Weights of a small GPT-style language model, trained from scratch on English Wikipedia.
Size: 12 layers, width 768.
MLP neurons of a small language model. Each row is named by its layer, matrix (gate and up: input weights; down: output weights) and neuron, and shows model dimensions 32-127. Each number is 200 + 20 x the weight over its row's rms, rounded and kept within 0 to 999. A neuron's up and down rows have the sign that makes its largest values positive.
After each neuron's rows, "fires before" lists the tokens most often just after its 100 highest values on Wikipedia text that the model never trained on; "fires on" lists the tokens most often at its 100 highest values on Wikipedia text that the model never trained on.

L3.gate1091,201,215,239,196,208,196,213,220,194,212,213,191,235,174,227,192,223,210,156,210,200,220,185,198,193,203,191,203,194,202,185,197,213,185,199,200,171,274,203,168,173,204,203,200,235,169,190,175,196,214,220,175,162,170,186,199,241,208,193,197,208,232,183,185,222,211,174,198,177,173,183,211,244,200,187,204,203,202,195,211,186,196,241,238,229,211,224,171,224,207,189,184,207,167,166,186
L3.up1091,212,206,227,186,199,180,218,197,173,223,211,191,174,188,195,210,223,180,209,215,225,206,181,174,177,175,181,213,173,175,207,204,176,206,181,175,188,210,212,196,178,209,195,196,188,194,192,168,220,221,174,230,220,201,221,202,224,201,187,162,202,199,193,170,211,166,209,191,170,188,200,173,209,186,218,222,204,173,176,189,219,185,188,225,219,191,197,211,149,196,186,214,207,180,237,185
L3.down1091,162,184,220,214,195,221,201,189,210,190,206,204,185,212,167,165,172,191,168,202,184,208,191,242,218,179,188,206,217,207,198,184,219,185,198,228,200,206,218,204,231,209,204,184,167,219,213,216,213,215,213,150,212,227,221,180,212,182,202,201,213,205,209,218,209,203,209,218,200,209,199,216,172,213,210,182,201,214,220,226,159,195,193,183,208,201,204,189,226,197,184,216,192,204,172,210
fires before: "\n", " ", " CC"
fires on: " |", " Royal"

L7.gate662,201,207,182,211,230,180,195,196,200,174,189,196,218,191,212,201,229,221,187,201,203,209,177,196,207,195,196,179,188,189,167,197,131,177,222,216,225,183,168,200,235,189,188,202,206,205,207,200,192,188,176,193,206,186,216,164,196,202,177,207,208,211,188,215,219,219,168,202,196,211,187,183,203,196,218,211,164,166,186,201,207,209,149,172,184,160,168,168,162,195,197,208,225,199,203,194
L7.up662,218,191,192,185,222,189,201,174,215,217,190,208,197,176,193,194,196,240,222,215,188,193,158,212,206,204,216,168,176,187,193,184,173,183,220,223,213,196,198,200,193,195,202,220,245,197,187,184,195,211,186,192,218,196,219,205,215,179,214,218,192,184,181,164,183,201,245,224,170,208,180,209,184,210,236,181,183,181,203,216,195,204,213,195,189,189,166,218,193,191,225,177,181,184,219,189
L7.down662,256,225,200,216,176,211,197,182,190,228,208,219,201,172,184,212,226,181,227,194,192,214,241,200,173,217,205,190,168,187,214,172,223,196,217,183,207,196,204,212,183,199,206,218,218,214,189,213,192,184,208,202,211,214,216,222,159,181,200,196,161,187,173,199,211,202,258,208,216,183,183,208,209,219,212,182,222,200,176,157,193,193,210,197,210,193,214,221,217,166,185,205,226,146,186,191
fires before: " 0;", " 1;", " 3;", " 2;", " 4;", " 5;"
fires on: " 1;", " 3;", " 4;", " 2;", " /", " 5;"

L3.gate684,205,201,202,196,242,185,199,185,254,180,225,182,194,193,202,194,246,214,191,176,190,209,182,194,228,229,167,247,195,231,212,185,196,167,235,205,214,198,217,181,197,218,198,214,216,171,217,224,201,187,223,209,191,167,221,212,183,216,226,194,208,190,198,198,169,181,189,181,208,186,204,198,177,192,198,163,205,199,226,202,198,210,195,204,196,196,196,232,189,200,211,193,196,180,209,216
L3.up684,176,178,207,167,198,185,211,187,180,211,205,177,209,212,185,202,241,246,205,216,184,168,203,206,196,214,176,204,185,207,210,222,195,217,221,215,218,177,203,192,178,186,223,190,240,199,204,211,179,193,189,203,184,141,209,193,194,157,172,175,189,219,200,258,207,170,223,192,182,206,224,215,174,207,228,197,210,208,205,214,193,224,199,184,226,175,213,213,229,216,219,229,215,201,216,151
L3.down684,208,183,221,206,213,184,186,220,211,231,227,216,192,210,204,198,181,198,192,179,196,206,210,212,241,218,209,197,190,211,205,203,169,180,208,211,208,211,223,223,179,186,208,208,171,210,180,224,200,226,174,228,211,238,191,182,203,225,189,216,211,212,197,135,180,197,195,204,217,191,188,203,212,226,207,174,222,179,223,210,205,185,168,191,160,175,229,190,181,183,168,165,196,180,197,226
fires before: " 0;", " 1;", " 3;", " 4;", " 2;", " 5;"
fires on: " 1;", " 2;", " 4;", " 3;", " 0;", " |"

L7.gate821,207,181,198,222,212,179,194,186,206,201,201,167,232,213,214,219,191,202,204,189,198,203,202,173,190,187,185,177,178,223,197,206,152,186,199,163,198,222,184,196,195,224,215,199,179,182,228,204,193,221,195,164,177,183,160,226,245,171,199,214,196,219,204,218,204,215,194,229,209,199,235,192,179,190,194,230,196,177,213,197,188,198,187,194,202,192,234,216,198,192,162,198,217,219,187,177
L7.up821,209,203,192,237,205,181,214,205,194,220,214,163,256,228,220,218,184,192,227,192,212,212,189,199,161,213,185,197,170,202,161,201,193,185,162,176,181,202,182,133,214,190,176,172,201,185,203,193,194,167,156,220,190,210,182,167,209,180,213,230,210,200,171,189,205,198,226,219,238,200,210,205,199,211,210,219,195,183,188,192,187,215,169,217,200,213,229,188,177,203,211,178,193,195,201,176
L7.down821,198,220,199,208,185,201,185,225,187,218,261,192,206,195,214,175,153,184,220,204,199,225,216,231,214,207,207,174,221,182,175,187,225,208,230,196,181,207,199,192,171,211,186,216,203,203,167,173,181,190,211,199,182,187,193,228,199,233,205,197,210,217,166,175,176,195,222,205,230,180,187,200,196,191,198,206,223,209,174,217,175,200,225,200,179,200,182,166,194,178,203,203,177,187,194,213
fires before: " |", "\n", "),", " (d", ","
fires on: " none", "村)", " (1)", " Nominated", " km^{2}", " 26"

L3.gate1116,214,197,194,206,221,174,186,204,215,217,218,203,184,213,237,206,224,216,206,182,232,227,218,205,212,198,208,222,199,207,223,215,192,182,229,200,195,171,248,184,182,240,167,196,179,209,193,226,204,246,203,216,177,232,205,165,202,157,189,210,200,217,207,210,198,163,230,226,204,200,203,210,249,205,187,163,234,223,206,192,198,217,190,221,182,211,210,194,216,207,167,177,163,147,214,218
L3.up1116,179,211,211,228,223,198,200,221,180,220,212,187,186,192,184,237,211,195,208,211,184,189,198,217,182,114,187,178,203,198,176,156,180,223,172,204,196,193,197,185,215,193,220,213,182,238,185,200,182,181,190,202,219,192,168,240,215,191,206,187,174,212,191,200,200,220,227,196,206,203,208,198,184,234,200,216,171,260,209,190,212,195,204,200,185,229,235,188,169,199,214,185,194,204,226,197
L3.down1116,189,192,193,193,192,230,198,176,238,184,197,198,225,199,198,181,190,172,190,213,209,219,195,203,212,224,213,188,199,179,221,229,198,196,212,197,202,202,195,193,193,196,204,220,195,161,227,194,167,204,221,186,171,180,232,189,184,206,204,207,211,189,196,226,209,194,195,171,203,202,170,205,189,182,211,218,191,136,189,224,191,197,218,194,206,162,175,219,215,186,203,212,238,200,181,203
fires before: "\n", " ", " 6"
fires on: " |"

L2.gate1346,202,221,218,225,186,199,189,204,178,190,202,219,203,202,236,191,198,238,201,186,219,197,173,210,226,150,186,197,204,204,230,186,179,205,222,182,206,193,183,176,207,204,203,193,206,181,155,210,184,208,189,183,179,202,223,192,209,193,164,193,189,172,211,173,191,222,208,226,199,190,213,193,201,181,230,232,212,168,219,226,232,153,200,173,256,212,176,207,206,196,197,215,239,197,169,192
L2.up1346,199,215,191,196,213,202,204,221,203,213,218,191,180,203,200,226,215,233,200,230,221,193,183,171,199,179,188,210,204,164,212,219,194,194,214,212,217,207,202,205,206,200,214,172,177,177,206,258,165,224,182,156,133,226,214,228,215,229,190,192,183,167,200,185,179,194,201,185,226,183,177,191,175,212,191,202,194,185,190,189,185,159,194,199,217,204,204,146,216,211,221,182,219,204,207,195
L2.down1346,202,191,243,212,215,247,185,214,188,201,228,169,208,199,217,203,188,217,179,195,219,197,205,178,234,169,229,186,223,184,210,239,238,216,192,180,216,184,199,193,200,224,183,176,207,163,196,229,178,247,181,215,195,246,192,221,200,250,154,218,200,205,208,184,171,210,219,186,195,164,198,219,211,159,227,243,180,214,218,199,211,181,219,174,203,206,203,210,200,215,185,208,207,229,153,204
fires before: "\n"
fires on: " =", " |", "\n", " South"

L2.gate722,179,194,219,218,210,221,198,198,225,178,208,194,174,218,204,183,219,202,161,188,194,184,216,179,207,203,204,205,185,181,195,197,192,214,207,201,182,206,199,187,204,205,203,217,203,208,217,226,213,150,220,164,176,182,231,193,212,225,192,211,193,177,217,208,225,234,213,188,211,195,224,214,185,200,203,195,214,229,186,197,231,221,222,181,256,159,167,223,208,213,218,183,177,201,185,188
L2.up722,219,227,175,232,180,176,210,178,164,169,228,238,212,209,203,202,196,261,211,206,178,231,222,216,211,236,201,184,197,202,202,185,184,209,227,218,207,165,227,205,196,219,188,212,231,156,186,237,175,182,203,223,202,197,176,193,215,227,158,210,186,204,193,197,205,197,193,196,185,192,201,203,191,224,217,194,193,201,199,174,199,169,228,209,181,188,181,257,204,164,213,184,198,169,188,214
L2.down722,197,220,221,165,196,204,192,177,237,164,186,175,178,244,160,202,205,185,164,189,203,191,242,175,209,198,190,194,176,184,190,202,203,170,190,227,186,211,196,211,183,205,212,237,184,225,205,192,202,195,226,147,171,175,194,212,184,188,194,213,181,174,213,197,190,205,209,211,201,213,208,203,182,199,204,199,199,201,196,216,217,234,183,197,218,166,176,220,180,209,223,209,179,211,206,208
fires before: "\n", " ", " L"
fires on: " |"

L2.gate1494,168,201,229,199,179,217,233,209,219,219,192,220,196,212,179,173,202,192,154,199,172,194,211,174,196,169,193,200,166,219,206,169,231,218,198,198,211,193,208,217,221,189,217,220,190,214,194,214,180,230,219,196,179,189,195,183,188,212,210,194,203,199,199,184,194,194,171,214,216,189,207,205,202,258,198,192,168,214,203,173,185,234,220,166,233,198,225,208,177,143,202,210,189,205,196,198
L2.up1494,181,208,199,199,189,209,164,200,145,231,200,151,196,193,200,166,177,215,221,179,254,186,199,195,190,190,198,231,155,190,175,250,209,191,206,216,215,211,220,204,218,258,213,192,190,208,206,225,222,187,194,223,187,210,229,177,216,191,177,164,203,247,195,194,174,195,220,205,175,175,220,209,220,195,212,209,161,184,222,227,204,184,203,211,200,162,192,228,175,188,219,171,211,184,172,226
L2.down1494,209,206,205,207,196,189,195,217,218,148,210,201,204,203,220,245,208,196,199,215,169,212,210,226,185,213,200,189,257,199,208,186,203,206,170,188,186,218,178,199,174,139,199,164,203,197,209,168,164,215,210,172,193,174,161,232,184,187,208,252,196,210,200,228,208,203,188,162,216,196,196,205,166,163,183,187,234,197,176,199,202,210,200,202,170,221,231,168,213,194,178,192,196,193,206,169
fires before: "-", "\n"
fires on: "\n"

L7.gate515,194,153,200,203,211,202,196,199,216,207,228,163,202,199,195,171,224,208,178,188,195,169,207,220,169,206,221,234,195,179,181,258,205,215,190,191,199,206,203,223,166,219,215,214,172,240,235,188,159,217,197,220,195,221,171,219,191,168,172,193,217,200,176,213,173,161,198,198,216,194,183,210,222,181,189,182,154,177,221,180,204,213,169,184,172,188,193,195,200,234,167,181,225,218,195,215
L7.up515,233,221,186,213,211,218,178,224,177,163,193,260,185,241,221,186,220,194,202,221,167,216,205,213,208,201,180,190,195,167,202,196,227,216,208,228,204,230,195,188,213,198,202,155,163,186,209,200,164,206,164,192,189,217,191,217,181,229,167,213,170,171,215,212,201,193,186,211,202,183,194,183,227,175,163,218,217,239,166,180,219,240,205,176,223,198,202,186,187,230,184,199,146,222,216,221
L7.down515,205,184,200,215,225,235,204,204,184,200,168,231,210,222,213,210,247,223,180,210,211,184,177,199,216,194,209,200,176,161,226,223,203,217,167,210,212,209,188,180,222,185,200,214,184,201,212,215,180,217,187,198,204,222,178,217,189,193,176,195,224,174,203,186,185,199,168,186,233,171,199,185,186,196,209,231,205,177,206,179,195,197,180,194,165,194,201,199,196,207,201,192,197,201,183,222
fires before: "\n"
fires on: " =", "==", " career==", " life==", " =="

L2.gate332,195,159,212,204,228,232,181,182,161,216,218,209,219,225,179,192,183,217,179,208,186,199,193,203,205,197,191,227,220,195,185,221,178,194,204,190,220,157,197,233,191,236,235,183,196,201,192,179,204,218,176,225,206,195,220,217,161,174,176,188,174,212,175,237,206,209,194,240,224,175,174,186,201,152,175,227,218,190,181,193,171,215,218,180,219,183,180,172,213,221,177,170,186,205,213,209
L2.up332,221,214,198,163,209,197,172,196,173,212,197,171,190,215,170,204,185,191,198,230,184,159,194,225,211,168,239,205,185,150,213,199,224,179,212,215,183,190,166,225,166,184,209,144,201,211,206,192,190,189,193,183,215,202,213,205,194,184,200,183,182,203,173,171,204,239,207,188,228,222,184,178,217,163,200,214,196,195,196,174,213,234,233,162,254,172,163,164,223,207,176,214,200,175,194,206
L2.down332,214,198,198,206,229,203,217,186,185,205,212,201,202,212,174,187,195,239,206,169,206,223,199,195,228,211,168,187,205,184,216,206,201,157,212,191,219,228,244,202,255,225,195,196,184,162,189,201,207,191,219,231,232,181,183,180,211,214,157,217,216,199,221,218,208,174,178,229,209,189,193,205,202,206,195,221,219,197,203,251,197,205,165,216,164,195,216,225,230,241,231,198,223,193,250,204
fires before: "\n", "resent"
fires on: " ===", " ==", " ====", "–P", "====", " |"

L7.gate1023,220,193,235,217,192,187,232,171,215,201,191,184,223,204,200,200,188,222,214,215,190,215,170,182,229,204,213,234,178,203,209,213,179,174,203,215,193,200,183,209,237,213,213,186,181,171,225,191,166,170,179,209,158,163,188,190,201,162,218,233,207,205,214,180,174,196,225,226,211,177,244,234,195,184,224,217,202,195,232,197,208,178,184,203,181,198,211,198,213,186,161,221,206,211,205,218
L7.up1023,192,217,216,221,200,213,195,205,207,225,199,188,195,186,208,208,202,185,205,191,216,224,195,191,171,211,216,214,216,205,170,179,223,285,197,207,169,200,210,228,173,197,212,196,218,209,193,218,208,201,192,192,184,204,216,192,176,186,239,209,182,218,202,208,184,179,214,180,193,206,197,226,200,219,183,158,176,158,200,181,170,214,196,224,211,176,203,212,171,196,221,180,236,209,234,208
L7.down1023,222,250,194,202,225,198,237,218,221,208,180,199,215,216,206,249,198,181,174,240,216,182,209,192,205,185,208,245,221,188,205,192,186,197,181,177,206,202,234,194,211,197,200,197,183,184,212,197,231,170,175,212,162,162,212,184,183,184,210,212,211,183,199,209,177,217,178,227,221,219,178,187,235,196,149,187,178,196,206,202,160,184,212,223,201,205,202,235,219,151,180,182,214,194,233,177
fires before: "\n", " "
fires on: " |"

L2.gate1014,196,192,173,188,176,196,204,186,190,207,212,164,166,200,212,199,199,208,166,207,209,191,202,209,154,213,213,223,185,182,201,177,192,181,170,216,164,194,249,167,242,213,192,219,183,202,181,191,217,189,197,214,216,238,191,192,205,181,223,171,215,187,221,209,208,182,195,221,212,210,211,215,255,211,198,205,212,215,186,223,168,192,179,211,181,224,201,219,180,208,173,198,216,239,204,217
L2.up1014,204,190,206,192,215,205,215,200,198,208,199,212,161,197,190,188,206,201,199,210,211,181,169,214,197,214,225,224,189,197,203,206,201,193,224,202,195,181,190,205,226,200,210,210,187,162,177,205,205,213,146,200,217,198,204,211,214,220,186,187,190,182,171,199,195,191,151,183,214,167,218,211,211,176,203,165,217,192,177,187,233,190,118,216,215,182,224,188,178,219,201,192,178,215,223,206
L2.down1014,183,220,193,205,194,201,182,187,185,196,199,179,236,202,214,217,176,211,181,192,173,208,223,173,208,198,182,207,199,198,210,187,195,212,218,185,201,225,207,200,156,183,190,187,233,213,217,188,214,218,245,199,210,205,220,209,189,186,200,200,191,204,237,204,191,186,229,194,198,224,183,199,192,222,202,219,195,222,231,217,164,195,268,166,185,200,168,203,228,172,203,191,221,189,193,200
fires before: "-", "\n"
fires on: "\n"

L2.gate224,184,220,199,206,202,173,193,207,169,225,239,174,202,197,208,192,182,204,196,196,215,189,205,218,165,201,176,214,182,188,216,227,216,203,159,180,219,211,227,182,235,226,199,185,172,191,167,159,231,217,173,168,201,202,188,179,208,191,210,209,173,209,187,218,219,199,211,213,206,200,156,191,204,206,184,181,214,215,187,179,171,211,220,192,165,215,200,196,189,219,222,202,221,172,227,199
L2.up224,198,181,187,192,214,234,190,222,216,209,215,186,185,194,205,173,199,188,193,238,231,189,177,186,192,151,196,250,231,203,199,184,198,198,217,191,216,206,211,223,199,221,234,212,202,202,183,193,188,195,143,177,208,191,184,197,214,170,199,198,140,204,225,185,202,178,218,206,228,194,206,153,203,184,204,235,167,214,193,204,197,186,225,225,214,215,190,180,198,197,204,211,208,193,192,190
L2.down224,192,210,224,194,198,149,212,209,202,205,173,219,215,206,195,210,188,206,206,177,178,229,216,235,197,249,212,151,163,193,222,206,202,185,178,190,189,212,198,182,196,210,200,178,198,178,201,210,222,218,229,205,185,234,204,214,187,224,202,220,232,176,192,212,200,231,178,198,187,191,204,241,195,197,188,149,232,189,217,197,199,224,163,184,164,207,216,237,201,210,194,195,197,218,234,198
fires before: "\n"
fires on: "===", "===="